Weights of a small GPT-style language model, trained from scratch on English Wikipedia.
Size: 9 layers, width 448, 7 heads of 64 (1 for keys and values), MLP 896 SwiGLU, vocabulary 32000, 43.6M parameters.
MLP neurons of a small language model. Each row is named by its layer, matrix (gate and up: input weights) and neuron, and shows model dimensions 208-303. Each number is 128 + 32 x the weight over its row's rms, rounded and kept within 0 to 255. Numbers have three digits each. A neuron's up and down rows have the sign that makes its largest values positive.
After each neuron's rows, "fires after" lists the tokens most often just before its 100 highest values on Wikipedia text that the model never trained on.

L3.gate376:125039156169127125145193137106136089191160102127126109144152153105101098108101145059126054131148121101181143075117067106063120142084136094203121142100137136143132078145122094124148041150136095111169102108151089121145188153071155095180098119206101154132127144089151103120119113140142134108
L3.up376:128146138119138100119148193104104152065111169193116168122098139088133152112117131128141060104135067136100194121119189113091172096121108122130130096149121112042169164167130092085171135125036071178107085155106179125130132125113157142106170131122098154146085200123128126188124115120155116056
fires after: ",", ")", ";", "),", " and"

L6.gate726:130114109125119167109147070160114118137159167120136113142063136124130170202152127089117076072210173138088139142095153175130118110128082114141153158122138072110113172110155125135109126125139068102142107089141188142098171093120132084118163110073104160132102117115127127100120155115123090112
L6.up726:105061062142085114122075105120165087162164111171132121139098118112091138145113127120074155085151137100105105130142114130139107132172067155108121131137136161165161127108083149149025093154159153078118154148164132137094140102155123111126201098147123184041107137127167173161095097116128062107
fires after: ","

L6.gate783:107073138116042145139129165097092072160120147135081133127093132192113133159126158174127124197092191074155121145140109146143119137120100107118154082085150135146166110149145098144153119084197135199137146071124190075157093200127146127062103141138135126069114165107105121157128107096129147185
L6.up783:096159153128136096163093146103066130123142102074106175128106137136170135110189126091104147120117170177138114111138135131118154125116133138134116086149170070125150096163094120139168081170111145092056155186119168076072124154159120116126097061095150140138178106106088079095091123079067124103
fires after: " on", " in", " at", " of", " to"

L3.gate590:153140167174144138110145152039131132157069183101139089081176123138122136153136099082128164119074139130112086124181134089125119059109099151130126148089137115163130148187082174122127143147137099155130124181110194088118160139121137096089142109115126160199132097175140103170061148111084147084
L3.up590:146142130148102129157122127094109126124110166141145108126065114082119161148155096148112154090114163177130078151132088152126174127127152135159106080130156116148219110117074075104153131112085170128105142136125132167099137173186096078081090091151121106106114077128072141141150143101179204184
fires after: "\n", " (", " \"", "-"

L6.gate401:160087125135116194093173075100096128116103163112116110126083167176078118170149046154118212104158128130133080139096157109128140154146119048157115088120131146176124146134083157125122109139091151104175139121133146077157150146114235124096107126118112112160090140195097120133136130118148152135
L6.up401:115112134138119145152142102179117094159157176140041114085101188152135132119130139114113107112083113094132185072143165161157076108176109133110177149168101140099188160050088165152146063132141185097154140156158129150116128139085146147059165165188074094158136191133103107136157131103130124132
fires after: " |", ";", " ", "|"

L3.gate687:136068149081090164129060080130128123143138088101098170163173114137053076074148103080159119161132179085178101092164068109150106056121129106094144085014077132044158127082101091182120155186167084165127110093123099161166204146145139111126089105103113114128111170113113129121120155118152120125
L3.up687:039106227124145119049164159149125116130137079119111096142169084131103143141153144089147154162088108141144205086185076144128095147129131089107138139154141068112155126112116082148112169074132126120171121109077184136131124162148128168069135127124055099125181092142110103118151090173155153139
fires after: " ", " re", " Pre", " Co", " 1", "Pre"

L3.gate690:118113122127106131083095129138124141079150121135157171110085161138133232163073149095143103117131109195103092149139128216105098183152127189087108127129120093107116151192103132158124171168127121117082145163176090148072176123150154139174138137099103152131133084110101133151073123091118169123
L3.up690:158165152100086151057124094082140112111107082172131116166143060075098135134082078093169105129076072095108064086112115116130141128133129156131123129083142137151185183146021086172170103091189084166098104145134147105146111097149057118057083123106096188140153120147150217136103092151116097113
fires after: "\n", "|", "==", " (", "===", " |"

L3.gate281:135122120083109077123084106082148136073114127125141180100081147182094202211104166160144127085099161167112069214125126093084117128100137147093161106132172101105086139125152093151119118114140079145142076167137124149078182110201116159161080135120074108152146143130098147095073172115137125044
L3.up281:140076152105163154094155129127097126093180108155129062131131134139100098091136161103124159074129157136176081053164119150128139162128111121125102101145160124157137134132127090067150127138154109071126113123119166178145172115116113116085148088160121126096148028151165075128152098099151101118
fires after: ",", ".", " ("

L6.gate847:100214059132128121124084104141130151113143139103106180086117122109166125173121129091127159120116133106157107112116107143127077143150097163134121099086126102188114099087147136036089148112088142139157088112060155077151144119136105112106144118126124105153160117140144100071086173103132110141
L6.up847:086157133156076161117129119218189129136193155091133162143141125119087132071136099107170175120128134123079197091119118153159121161149088119080083166159137057122184106139119094100141050128069128202132123116168122096142145144097152109090152045095155105096111155146078164153170139129127127110
fires after: ".", " 3."

L3.gate452:109093143121116121121123105134091123118166122155173121155134103123127201172096131130150112154109095081139144058124174151140133154122078133112061071132150149163122135116109135124133128126110123156123095167165175176141161178100129104138078152177136140140166152103124192138089090097107161142
L3.up452:100095201132061101117131105093116055069144161144096128100159134111107135082105075108092105139110136162115207147211120137147100102122140119094131137128180119114117104126081138116164120154199115105117100177096118156109125151143096134123131128086115088135180165066113112092137117110153114091
fires after: " the", " The", " (", "The"

L3.gate327:142163142158131116120084110137129152128137132121119133131067132124150169202074112142172141110108126140159084081131150113138148153073159086095119169098120141144106135094125118131100165136145109103098152061116100141137071140137148142102134115134072136134161157116099138135134191177123087106
L3.up327:147128167117097108140117145116103111142073177131101149099138149163089127129073111138128146126154167073107124109091060098144162146160136196125115098111102147110172170144085107088140158111071124112116109150057097147158144107104125188142147106166101109092118117122137103082132115121212107149
fires after: ",", ".", "s", " his", " her", "\n"

L6.gate300:146188077128131132195144102108125188151109100122093109158106134085093156153153118096152125099065116097116116119114148088146128127145156093136089094087205093159131160115127138133109148156148116090140086130112103104137137095107122142125125097175134149102149090125108196121161159114171190143
L6.up300:193126075110149140122120216134116162135108157123158162141168117131212123107155047176083162127121127109119088161153133145127121084078156128124134166069085235099147150103098117168097118128164096162159192134122143130147112082103124150121125103122158137105139123111114123162101103141126123121
fires after: " the", " The", "|"

L3.gate764:062221176132160088095119133132165132197191128125149166148123168110106097134107097149086139088129092091114140150177125088094092121143144158131070178128082074118109129098081123118104176110131162148107196184111153127110138133156144131124134107072123182083139135151144139174152108094129113152
L3.up764:200095139136172157128117172098086153120131141161133100153150139124104139109169147131134153143046169178091111081134134115108151089116081117132120132101149097160128112162092105156060092095103080161108091147081160177125138123177115111112162134146124106193184128125092069102066060096157175136
fires after: " ", " (", "{", "-", " ch"

L3.gate656:168184062129090188116152125206064151143103112124171129122167055101126136087127190131131129169144115107126130102091169124122133137141118063103164118085104064127163075135110095209104133116119099162078064119102137164152226152133122190151078169135136133096156163161121132097098158097133106114
L3.up656:141129099133128177128137150121124084127156105123117138167084130136127122142119157122194120133067142114188139103043085107149140080094110077168036160128146140108067168118154096145118081149112108106157133145159111165108159115188194079108159156125064102116155129117133171083094120167098056125
fires after: " 0", " 1", " 2"

L3.gate407:183154117105156193091152143148169100146101159148107156196153134104110151095184106167105159114166102190136095140080162130181123086158116107105096147101150106144117090108129116147148148153074186114109138139154132158086153229154172124124153127151147057177060134127116174164092112124204168121
L3.up407:154156071086143139146174132136118134106141123125093087132151150150162140141135133105157148101097110096125094095074130164062077136102152146168110113148112105084141155114094095134083140131134120132150089158102078099126148127147101129128085079046144083135056152078160113158082111152101121140
fires after: ".", " (", " in", " ="

L6.gate439:131138087121127104139086102097158108128141160120115144170142102178075124115159087132085110110111138116168081114141171109208109090152148143163154198091138165124082098133122165155071189153158179134162127178134140131099186133106132130135141117135122113117126136113074163143074170109115109142
L6.up439:146155114124152118158095175136101084100127145076109120107118136156143107120122122148162092155134139157062077150153097123145135145123091112143126141132099154134134084111164147183171132132085126148102122206120076111080135127088113158104147192190149133192126089118053134146107116142200131125
fires after: " a", " an", " with", " in"

L6.gate669:166143122152136116116113127126156107121119120160133130097164130123143163179086163095094140159141151089116086153112148090061198142181132128096116116139163132151136132118102114166096026140134112122108127094126150152101160147127173158188166084156082137126134143147118152127144164133123123150
L6.up669:107087113202167103142083187081112105138048137078151105100192115088051147094129122130146114124097136069103105119141135073079135176162078146128163110133100131175126190150099138137142184122090104141108162111086101143153142108097073103137128117127090144097147137093124154107110150117124123117
fires after: "s", " his", " His", " "

L6.gate857:137173137120156105143068145168170152160110118157124118167152129173129123085103170153108107132172155142090092153119136170158120107160091125145065173100115042175134170138145152096131146153108154128137119109120129122213115098154080105076171082107141108097151149177167109144107115119127118112
L6.up857:136110121139058150169162138144070139149143141129176142144133127129130143154103171132081083172103102113098123144100065071104105082159086213116117192107128138189171156154132135139186117135089112164118189098113103138160124090094146145086137154141126191162122149154100120142112142122092116133
fires after: " |", "|"

L3.gate799:159079128072095143162109152108124081154155195136101175117103101173151110127126184144146078184084137102137141134167166125097189150117110114192126144125133107197125176094120083161102098141128173166068117194135113152184171205131109114113144160119130141127135166148143140088105074084171098156
L3.up799:162093097147127096126093168080119134166131155166138145154134106202195115113142114105099134081113090121095200116096163155170150135113131103170108156136101115153120140096176083107154096185159133201098104182167171118174119154094112122043134162137109186115153133149105112149126072058128151105
fires after: "\n", ","

L3.gate165:112139192140203159115114185119152132114156137094173130138121060124077194174142189126139073145124136151109100094149120136114170092166110121129191122097100077111131100128124130114150085142143153083062127058126118130137109108097140119114171097132085141131109118150129132150130088160160093149
L3.up165:080138135121130077116075100106098072088084174161185134127199140129113112135113102147129117090137084147138094142184182145109116142152082128162132168097092115132153137166055190192155140128167109175171098173099151133133194114108113096066068095077089190143097160148162158065108159074135111088
fires after: ".", ","

L3.gate672:172140154122159132149138118117078166126148144104149177144081111159122123133081148144058097109107032144113124110107101116093124092133109137135177086179075102102104157144193131073124115168136118156100131143164121144113171158114179124088162092082143102127139134067131129187117139123152099026
L3.up672:086158113135122125186139176127176167132135150124146092114133137089109132159121139184153090180169139185110141128103139118174128108163176127119112082150159088112102138139149077140127073144160058155152143180150123167096178161125145082146104152125128173132118145062142088123146139192199166081
fires after: ",", ")", "),"

L3.gate460:118178118180134111076155144163115159184145123133183111091154163149163168149128145180154105116153120150106115146139141103125111148118162149147110124076156097105156169165171126120035047120155060157173121113137100164102157083183153133143145093116109074195080145092089118132123068099127138077
L3.up460:138090165107110181090115064118138130113105108119104102107162176128140168126144138192158137160098110170157104140121087112094128104156131083113107109124144165090168171169123152125168133153098167093130166127110188157095084136125133063173138078087086128153156123150131135137083116108095104123
fires after: ",", " MF", " DF", " Pra"

L3.gate801:113107116085121099099139103121138115141160125175164179066176126094180160137099109117136103173146140091075175173076145107084159092106095176157164190098130078081129117142147157141155125129139130198123127151072140155153143109141144149071139132146162092163128141137192183099142171171128151187
L3.up801:122145085123102118067137090127134089168143138124126148066115115165104116087150121126190144142123147088078131127135102045103127101109153082176110129153054078120087083094098115155136098174174140097098133082117133125148122156062164179117102111164093136134151123156111093150085130116104114185
fires after: " 0;", " 1;", " |", " 4", ";", " 3;"

L3.gate338:114111192187160146104079176132104080052100194180117168183140151140151088148166118138106086132103086138112124151097147160176148120185056165116148122127098118115089158161176154071158158138194093097155179141146187103121150120111174075124155159105176145064109150082115091201129169139146095114
L3.up338:139124134171161148071102160070148131166148125118132179138075193143120107127149158146080123100125078120128104130134130064214137165174157156119138141087159112166167131125152081079099014181165130174123148123141124125108129109124084142086101165104118127087135142130121116157132200086086141168
fires after: " |", "|", ",", ".", " (", ":"

L3.gate34:216076139098116129220146136087108145118128116114130083094124113136167170129170099100176193084168080163133137100129108111159161142162149075177151142096134152138130171127092100097167075144098155085117125129141148105151086110117117118073140104160148167082079131067149158099184141155135084165
L3.up34:124163105151069100187176138175125117153145172080127120130070038133186124090138100141080125148131130085161131150114136147147120143133084145122122158145106137111095133100099125098091133089140122127075125141180107157150095177086067115183176101132168128137129073167133096074123105131105127118
fires after: " the", "The"

L3.gate440:089113113059106121114141134108126141183093094050173169180080125118115127138194187121112129187142132111117150121095165117140117133129148083185109062083152150100111112121106107119114149121156149131081109171087089161180113131109223169153176148147156151178112108108086084201126103159158100130
L3.up440:148151155125162092152171186093101156172095111087222163089117122162117140119191146171143113206166107095157178077101150128117145131120106106162124143104104216107140112108086152130084117135144099152133041121098104130144110128135129160105152201152191133106111097139124119164139133101143099107
fires after: " A", " U", " E", " D", " I", " F"

L6.gate404:098103208092069160159151177115085130067110126125066141112120146120148155158109152094139123133138183125092147221085111206145106130139099116130162159134079066140082158108219140129072123152111148141166149139081142086129192062157161110113133165125081094169140102086163158165167126139167125114
L6.up404:152151115145119087150110139147118127108107161152094107101140153129104148158095071037094118122060116136099143153141164185169090160130163159074122144100078102153131131131190144148142103171123107094102066188098129071096175130109165110144111098113147114101210118110106178148165102094076145118
fires after: ".", "\n"

L3.gate600:114164145132113106154046099130124079100142096145154112128159091141097132125133133181130183164140086149178177130091065122068115119132105084161074133124119067114149110097121129128146126180100146123113093132132125160156109171130145181109142120109050109073184152160135152069183140142157103162
L3.up600:130160119153186134089110161161079094103114158134178099133137115156134126166122140129154152142174103136158156140139099120102091156130087103150073112127106054119160127128140122110125081124130132122117092134167150124132153154121044135105165080093070122137176144177103153094175144137178161156
fires after: " ", " re", " Po", " C", "-", " ("

L3.gate826:090143179169099133105104118126089126115148112091133123177165143087164161160118097138139051067141153172135172147119112079125155005142121129146117145139152100093087089107169103110173189104132143211160138114173161136120114117146122097148117151135174107151123133089107104147107120152177109065
L3.up826:120157156182156112115167091108108156138069186093129137070113127159078078174139133082108097148146194146108115175107149085117102134068120152135125186175131120102109111127122118105116074149164120140158117099114104159168100168073165146140107171126150131146088163115143118150138134155199053102
fires after: ",", " and"

L3.gate871:118161100090192159121128095151163080076140097162121090130098084118146159137197097100085163115129122127099201096122124068192157147106082138129109154113179122140164082166112117109122113120146175148177125156151133084117100119088105092145149142127152125135155140126104135075155096125145157118
L3.up871:103141080106115160174152136147142094137120071106055106132095154136142124108143127070124123113185152101128201122111129150147174086126145081110134136125159156150168104118145112133144185137116178164087162207133111105140069093075144073083177147132122205104161070149119107138087107158102135121
fires after: " the", " as", " a", " was"

L6.gate707:111120137134146137184152110112141104156137091167128158052103110184142129182133128098051155139203146102145148131131168168145086082112132080089178130115109132168105114132160162139130146150179151164098108136116112123125130157179202101101105137105117117131123100097130138110110117139161110127
L6.up707:078086138105117095186133102156137148085147153102123123119132140147110140095115087099147136144109094154134140090070131148185175169188070138204093139148055089126151079158105162116073090164115116121138131116141143117103149158106126119176145099115141108162122129177084123122161100146197156082
fires after: " with", " to", " in", " of", " at", " from"

L3.gate450:112108176117113146133213117126131094120081112119118153129159206109152101140156099103108098125129146088127128158097044137163128148049146113114145187054138134192125129180109151130130125065145120146131152153099179089096147136033170134069076132146156119177133047148096125123058087118178128131
L3.up450:155139179087123139126134121143078156140156085182148148122189175104099132133107113139130098107120136107145145150146059081181142142091042141121144172158139098145157145085176139106093053059132156112183122117136097132144134144102154104070141115128133151129097102168083136131107163093120121094
fires after: "==", "-", "\n", " was", " and"

L3.gate81:109173183089072131163077168127130170126088139121155101179131132171129116142193120102102113124149145059151097132125181169134141120150144079121084125177139149100181152192157152098144099131115162135088104115181158116115175057134139139171154179164147158152110180109155130200177117121144138130
L3.up81:104153119120142112095155193129140177089141147125171149136152205131108162163108088117122150165175112110127167155094128181086156178188142156126078151147200180117111106133167138137110162081158102186121156092185184105097180125140137110167147138189143121152110149076163098190172135140181138128
fires after: "'", " I", " E", "I", " you"

L6.gate668:092023075152106085104086079151078153158166163140125139139152070112092165104140192185146101151172147112121177158149100076085155150188118161154159147105131138141085127125147148128102101152112148067123149119107100140118101185124179103099144185137172125161113119131117091127119160145138178105
L6.up668:075125108182067133081126122147067167101140099131103075126121107149126163136149138141143101137154129135086116173170166118074183139114114186116142032103086164112140165057119115225082114108151124128172102121145204199119050163130100128109107175176099119167099160164089125128152107113101125156
fires after: "\n", " |"

L6.gate660:116161104131135127113116153128151125087063153151155137159153145149151156147087120135066116103131130130138088143093088150105090114150122057110145128131077126071126155152124110144138148119162119102134090141179121201169117107157131182132104111085132145155120137126103159203117169112100125080
L6.up660:049159113126123116170125075167147127110101120088129087138154100123154122111114101119081078142110137136123099149128107155098095074133104132121143163179129128122187118155175127157143160106146109109101138112127164181132181094105067167172089149099137136114099103141060139172166081125117155087
fires after: " |", ".", "v", " t", " No"

L3.gate49:155143181118132141165210092114127114143109107160179100113067109120117146117177094106091141099182096150130122175177144109139113123050140167110125146190116101113116134186161139168100067116104086099079101132118139149143073111087121143145076187117141134119140111115087066169136108086127131149
L3.up49:175154141198169155147156076150164167159134114164190155161161121077111142143078139134121122155168156083112119135131136120069161078158155172072158110127184153108204087133135088156071162155073137152090144126070164172126130150152125097142119107161117108117127108090118080115115160078096101145
fires after: ",", " October", " War"

L3.gate740:103110105137122155112150116087159064110168139190080170177212118129111105117151176100126159165118084078102119124117153109107179176176110114187139093128121161109087161128190173139141129141043177083153130101144124101112155096135078192212068116122097070140086088171126065082087079114099121132
L3.up740:170174079116073124115102095115112148076114136074121187071203121097152177180176222129204091110092125167139081114074134117120109082099088171148108062132122102155111122130174195139119082130103153118157120117166124122098131160084083126124121140113125074157139138099148120114134168127127132133
fires after: "\n", " \"", ".", " ("

L6.gate78:139148108115126115130107127142144077121141123134121064171144138069129127111139134152079092096120129097117116137075130091132168141192131149067109130148162105139107168188136109207144156148161180133100088092162128142144198123144127138129130104103168142106134035133115127133189183143097109122
L6.up78:113124203158084118145104127137102140099193173103121099142165069119099136153201136132093149093148170133160126121139117115100182167077094118051170121076168137177132179143143109140128137164151110109105108164102152135129172122150142102176117089134095170075118160078095092156109074145091099154
fires after: ":", " |", ".", " at", "m"

L6.gate703:106083162181140123143144089114110062103157106141154169148088110146141159117162142133114069190163101116169117160181184169100140175106136117144136156124066122134107136115158144130170114194139154154119093149167122109167138079162132120123121083067066076149125087123078162088194129156085118131
L6.up703:110125149120147167179078150118107117151053119134112116078127090111126106125131209094130079117083129105092125143125105170179165131158138122098158111118189178132131127047103115143189164131082141093075091133112096085114111116073109108104105114148104211124117164115090095189184053135184046109
fires after: " is", ",", " was", " a", " an", "."

L3.gate250:089152057111108100111105169083169118069159150123090099167117164087102078070190129160113142191153148078135170046088094131168169138141126103168069173130143129115111082146146113152164129121135116110133084091063125161133141158093129099117143137173099132071134160132081171103156137122100149118
L3.up250:170127144108192115104118191159105103154096115137097114086141133086116092120079126119143126136127088155088090172149053022083140133146192131123139127126133120186150093167132158134120132134057154139075127066161165103111124158122159139102116151139117127137102157082085124137107178177118104108
fires after: " ", " \"", "-", " Box"

L6.gate712:129156129137123139101165110148102114186167078109165074118144112116178141118098137098162102111125161117109120195177140102146140081098182124081105096133112121130177117122149105151126167131089123085125103180153105183140153155119112117099166149100142155176136142060147136121097157189134107096
L6.up712:088136155187146111084121121113126116180120162104080145135153176151147091130126145133141084105120155137083042129146161115152118093096181169105165121115098136148184129131097036056123141190098067112094133153087156108136140145123165107099094131131139156141196113149092132138112122138068154122
fires after: ".", ",", "\n"

L3.gate824:102116108120143143137169105178170155132181179115092064152132151128109127091137122111130119128146159173099136126129097151130116135127180111209110153170119103154132126126109144119181131133128063110126113119131114100168076069138124096145157132176112144117194110091150169150129128109139124131
L3.up824:142157128132115145083163135148134139109150141125111068130090093178162140136112153124178112194132171108099097136122108141103149107154105167112135139142166069166143133116184162131095157143098112128126131113071142121195142139186136104087177132173129108141134126097172148100121134105153137115
fires after: " ", "s", " \"", "(", "."

L3.gate290:084092067088166104102133148144157128117133091160177189153178177134170217108188140166146074144109131144125136090153126160106130131191137105139128065112122040110123115066155147178140147127146125112141108107139151108112109132110168136168137102127152100102074157116142097095073132111085089178
L3.up290:127116038128132135093130152136116198151122136169110170089159076145166105153108117160112078139112125147110149123120093106124130127100120126092112095170163128165113122119131150196106080130108129123129069101149157077108178106100130132126073133109165088118144190136166117131149107111138144143
fires after: "\n", " 1994"

L3.gate802:148100154131114139134110146081116113122191171156167131159181145162113121093133131149149121155115168137032124163106144161092133127161127111140134126073098157160135132121124127164048090092126177071154070171110100142123157152160096215183130142102090196126048122120164145111149152127113144148
L3.up802:135081100162139123125136188182108182123097107085108200110166108160033125108176106126125152097176138143103113141097150205145165160136060137078146114104041150150139170086075097114130120179181085107080114130111127144127103079114148102065110120124116074116124136149076144101141123133139184113
fires after: "\n", " |", "|", "=="

L3.gate286:113108160101105127090134144099125141121126175108178174166172226176066111078086074162130150172103151151092110150097147097143125116148091129159139075143122161144063094088139183101154161102119063107153121068095130185137117151080146118079085073163174140129115086173129082127102182173151107130
L3.up286:146151096129115181106134116142099109129110180108104207120117098091076184106134142095099107152157117107154099116119096163105090173141159176066134116050174116117064086173126141107149090123164153162147064089104139123126098171218078166102150108196135075154149132130103101083081068156130203115
fires after: " and", " \"", ",", " ", " (", "-"

L3.gate718:081069118077133175150180122101135099115101101156116063175127188181072152175143141144133123126117153144117164103127171051129154143098114171155107178118200134151140160120105084122114127123152116140124105160172184134106119068134169090144124134133151112106123115119088131159143143119070118099
L3.up718:144167117127169129120085121136096075107147053128115100097152154148148138125130084093112107138186153127147155143120140111160195223100093110065148117110101138122136155105153068168092132132182152093082108175159093157121072085152116127131134134175121156101151124084134161116101134190116083116
fires after: " a", " the", " as", " in", "-"

L6.gate212:135127166112116135087098125131173088114187167088146068091094122133107108141125113159148114182124103145078165161102127083128133119124084096170068133101088089156155165176181114114141065099166118119066082120044094105085118104105138115149158112138129090112103174156099175190110104157146124110
L6.up212:155092102155182166114129116118155094187155175126098191131152122106178133087088106134106123133105111059087052135113182171126105107133129119125115113065138114149088099084143139125159088121095162098193117103076139104084148138052191052150104198157152109100114180075098098149181110174201097126
fires after: " |", " in", ":", ";"

L3.gate344:129181048095156125132174097122092153080106090146106179145153175105232147104146121126090128124152158109154115140107069149112082201056123144126143178134142093117185135162077147186129100100086110135203105162112153135121058133136104155122141076120147132130111105153172147094117189120137114129
L3.up344:125112146134141107129118147154162107146120124137117185154143098131127151142113193104129105093136192111120157170113137181174149132112118126104059147126058075084138141163144098127153141120106106138137150200107147087124126141126170110105133153143136101173115161155087103199107105135115147135
fires after: ".", " kg", " f"

L6.gate702:098154123088180109129147170078129153145041162127182110121098097119117174121075157119174101154074141120111094139072107174130164118120080092128149108158153094161104115151133158110137092144160080182162166094155160127131128096138095090101137107094100224135141114083181108175131093100099123175
L6.up702:085120152124103128145155171122083134096116153151117104180141141141127096125123123109185085098095089185199034083072142124111109113109095130181163164100101145179135102133109149159164132155158189154088111129159148158179160079119155160127128102103128107169120151127169142119180113155165113104
fires after: "."

L3.gate537:115144189090138109143121109115098110191104138166137151157127118148116149144090120155114122108100100143122085188160088136099123138148117083117140147142121089103162088136138158083094164141178173096174136110164147164099117082127145103102108106181184127200100157166106116171068107128102087132
L3.up537:160144142134133117122145112163171156116132135114120112150109177151119114134152180088132122050112142164099158047131143143121155120152089107148115122100197109078133115133062112096150187132158181113168108178172041181122141122120065146103098097128106080093135110115147147134161108088100138185
fires after: " |", " A", " (", " of", ";", " \""

L3.gate813:107125125142146106111147096188075127136100157137123150098103148161154138109114154066156096106162138180150184168129228132134154091118088102189111204172104106179165166185141072152144157181117135146155117166144103169119152125122130079080132101120129142153129132110144134095121118147099096137
L3.up813:113189200069087136147193172093172149074143149143104080172166119117131180153084078128166090117080149105102148116150096116185162102112117114047134180095107074118178145140148162103106085097100150116153088142149125093128197077111144158148171121117177150133115091112143104145208136178169161078
fires after: "."

L3.gate104:151099166153152124141074143129113090120090083154139154167129194126125122123140151112089109174115105067122192087147066140175177128114123162148163137097152143123141121097131189105134112176092128117092118132088109109095143156125132084144055148174144103127111186080141176117130168094123110066
L3.up104:161190132146128113090157168143116099135072126133120148168171124119129117178128169095150159145131100173101083104105077197076103153132131116058102128128158107160173136187119136117149115116150148154125123088093132080081072095143131114098155079106173122148096162138123082114090184116146178101
fires after: "-", " ", " in", " \"", " In"

L3.gate596:119139125176113180155102117129152142148132127204171145149126078179132078144146165156192102159074129132063078119110095079134078122086164107183124034087115137180136157106078174180140136147142088161081106127062139093195168089118111158160095123095115157131123124131141092180088189118095097118
L3.up596:120152139145134136106132178115125138165141085125139092144131154176085133093169039094110154173158089160107122169133123110145131125117116134095143152062177086065137103109131051120074119192149090151112164183139103208101142109132082137095105139195106137187156092122151089147110157102114192205
fires after: " (", " ", "-", " /", "\n"

L6.gate232:136137075164171114106116135151162054069123134167119136151061102160151091123126098180123097185121149131236152161126108058166144149178184115177113144147212107129124193088103118158119174155099093132036078145152147150140148129116084134212075159122103164093088098144054097122095126147096130141
L6.up232:103129118110125104131174175117170145134202189141114140176090088168143127105140099186145106095190141138130150140098144091147088138092178152184190123110089152118100119094152127090188166130082118123132174135082141062181116173075187107121131141131088091147095175156064096086155120155076064128
fires after: " as", " a", " be", ",", " was", " an"

L3.gate209:091188127099104162087131142159116123078105119177127116123147123154129136129090131106172139126128109107191113065149155072082124130111087105172117146118129095118114128087181103142043167175145131153141122138082063084134106108117141135088148136150123123082193164101119135104177148160190125170
L3.up209:081119095172100131144156158111097094167161096114112069139137030147097150209042130107117165153186085172111171130112147140141148150129125143147121187154130163177132128095120092102137131132159110109112089161123071140116092089101093135064172129152116120168202156089150170076147137141101154128
fires after: " 2", " 1", " 4", " 3", " 10"

L6.gate866:085188153108175126109162137115155109114139143140146170154148122119174161125173198111107151137144128078150125107076128132141182137089157087147122132166121069212197148116115129150128067164145090099163079119139131155172063115105133107141148106113162106124151110094079087098106119160122080136
L6.up866:142123152055083137150112149163115103164104112111121082205163129107083103107112154162142154119070102211195135134135145131136147163120069140156114119096124129162108078104179092111172164101087095050068109047115133188185154069124160108124155142161050116127137133118088096136122123158142083174
fires after: " |", " the"

L3.gate418:139179072124158143092131126138136147116078081142167170119099134183108043108088178109148125145171119148146123136162154176097121114124027115143097117097151212167110161133124098152074095106149185126076040113111134134118129133131105134080164167125121134175124190115133134113119184128130185098
L3.up418:115138117098136137057080122090144095117114145171121112161194127167108125153091089141111113135088165107092097131145128124131194142177168133122100115150098108136056166129147131169137146131119083097168116113100145130089135108124178151076210145141133084151115127133078138111156187150116117212
fires after: " ", " c", " p", " 2", " 1"